Weights of a small GPT-style language model, trained from scratch on English Wikipedia: vocabulary 16384, capped logits.
MLP neurons of a small language model. Each row is named by its layer, matrix (gate and up: input weights) and neuron, and shows model dimensions 176-303. Each number is 128 + 32 x the weight over its row's rms, rounded and kept within 0 to 255. Numbers have three digits each. A neuron's up and down rows have the sign that makes its largest values positive.
After each neuron's rows, "fires after" lists the tokens most often just before its 100 highest values on Wikipedia text that the model never trained on; "fires in" lists the words (lower case) most often at its 100 highest values on Wikipedia text that the model never trained on.

L6.gate321:153079121137145116106107153106134096169106118107104087108069112156124174129126146066112123121089103095101120150121176175139248131108118094088093183214128142123121116180143153157141115160141151141142152127114121083169108078087125129136081137119129043142121102149135125154160132043127106120128125174140137160124119105148187124116037168128144115130155121125113115150193138138110151144175
L6.up321:185134128047146136094094183131144127123170059087074141131116151117150134116164158098157119104196112117114133106130116210138100120193038143090128148096099128185170103116113120134114168093092120066187132134061121149121123157181143101096111173144155139162096118079127126071133110130162092137108164148118106061151162142149059113136137117150174146140070141080105112109181100129186108169114
fires after: " ", "|", "\n", " |", " (", "0"
fires in: "1", "year", "date", "2001"

L4.gate160:126133129145073150100110118151096141139193142149113133092122101071119106180100165183161134118123128144142174133149136092165144177105121144102085168162126140154143157139155171134093137133158153204145149144189167190161116151131101115157072157153163120147162157154112073158136170124188176145150147077125067159135158148143155117172128135136056111147166215181145145137140086145122094118149
L4.up160:111147127130149132139218188099116102084068147119114020078133127113158088106115093137088114118075102166110054128131147111124165119103131133076152179144102101197129157083154123148155121133133181057148109086181109172166105111127135124149140167155122122116147144146167136086153188134084099145086181145107103112119154097140150161132141088108145167062062133132144171104147110139125211140148
fires after: "2", "1"
fires in: "2025", "2024", "2023", "2017", "2026", "2015"

L6.gate509:112116131092136124078127127089141120173193120146088124133148081116089150156155148130168138135104190122151188105114162214092102051141140097139080161191117094099157147107123083130171124091139126101116169113112125064117108061123167137099169148104141108135134119110115101160127124127126151107117068133123152130149137132143145117132085097139135105129115132150127158099129089074153124088195
L6.up509:217163119130174172105174170093082168135182102166101158071161149133166108068152160099115144075145137086098091157170119129100126178173119101092100133154171135119162136186129191120158114153110148118151111096089113121130164157104147120125148084087182121148141119088097196115128091169120082136179140100123191119150103151151121141139157140096095181130094180150100069141144128096141128150145
fires after: " "
fires in: "0"

L3.gate803:126137154116059155094116126135115061130105126137195129156138122138159111188175115178118143103063088082176140128117149185116171170113131091138119170166109119082111107139125078130100117146105073127156193115188141128118122069070152093122069179153184174126156154090142064162128089159148176088093147106136154102095137114161156079091183172164100121200137146141155083123175120118142088117097
L3.up803:109121196155068174084111125138082169132124127140107161149106116093161110141087133116094154144152137171091114120107131113110052067131189099136125135105170156080129160119153157100121154097055093155149080128106133120100114146147102110150133116109145148176134112066090118145120097186131148076089098110107163116091124164109072142183128174110141136166079116117100087081183128150080112081099
fires after: "9", "8"
fires in: "1990", "1996", "1991", "1997", "1994", "1993"

L4.gate1341:153177083090133117073104148118117146141089095106104095098081156118115117158154135149096163130081166096122105145126144182192145158097144140188126156141149076147094133109156199112143154123146145177194106170139120116169154160126129150098129160170113132148133181187183118082139111178171129140171135123177118111085160128122132089117192196102094118164157130118118142125099017109153113105119
L4.up1341:132150130095118089103125109175101130054188064109089054174102120126099096165110111127112119084133176113195139125114097116157063183178163133122070160093135128192099138173184112188154202068130094120131122176145086128127132108077109123173135110192095073134181144168137178164111154116138154152085071105105141113141138137099114163096101134186114153111082087117125064166073110132114174188060
fires after: "9", "0", "7", "5"
fires in: "1999", "1996", "1997", "2008", "1998", "2009"

L3.gate530:146142124143147100096121150157167160144139092107135077170165142092066165158164076137145117168124147146122086143104105108098183098115152145122095123162146123171091081110139116090140143149131223089083174136097127148173174148118126073121116129103083128131157104127134140119134132117170154074047145139130071096126173114152162189094131096117079126122111150154169117155131090123178142170171
L3.up530:093120083124113137157121103113132172070143132134092116121095124147179066074166127112146087072116090117234104132118176141128114174183122130105108114143183103155137129138187066133089148085123121131158141156150085106132134087169106128108105119154148099119148102156152147094091076155104107144074173157160152150103133192124055133126137097109118130140133186135169133149115153136170114135112
fires after: "0", "2"
fires in: "2021", "2022", "2020", "2025", "2023", "2024"

L8.gate734:115095163112064132127128158218142149121142089148112152101129136063203165118079118102097160063113108167172131120124144148108136142079142091181117157142102181133133119154110213102152131169137074144103088133123118135132168163080136131110175114107125117134144155098160121118080136146121067106131158117147179111090194117096122120108106138065042141196133157145129076113110093092130126163082
L8.up734:113124097102090141130143154162119103101140144174167108168126077132154135098111090165105176045159115133126103122108087151105173111111120086120175168153144127136152106153164150086107170131088118120131130108166072163118060106093060148086083134158111090133072130115110087148146081141122123170102130107112105170068208091150164083137070117091112124100116122128165095089195134108134110139099
fires after: "1", " "
fires in: "1990", "1996", "1997", "1999", "1994", "1995"

L4.gate222:127150147153137191070156126103120097133175125095112137161106124146139122148099151082123091129063113154092095149094185136167143156097184123143135125110118093108059124103164091162129178087190201111107087139133111113136150167122159152146135200153139098182134183099126124166154105164192119105093204129175125176123124177159102120156156137125116150212117139160118125128097116162148139068190
L4.up222:130068132133136114147183156103133129133153107129085108122116155114153116182128193134105142187089167107143139136161113178138099153159098144137088203162126129120187123116122144129227182158162136098136148139111106142178186151169143126118151138140138122126101142157176126047113074118121104137165127108102157168111136140093141177149144084142109109130047109085125100134106111090113174126163
fires after: "0", "9"
fires in: "2009", "2022", "2008", "2021"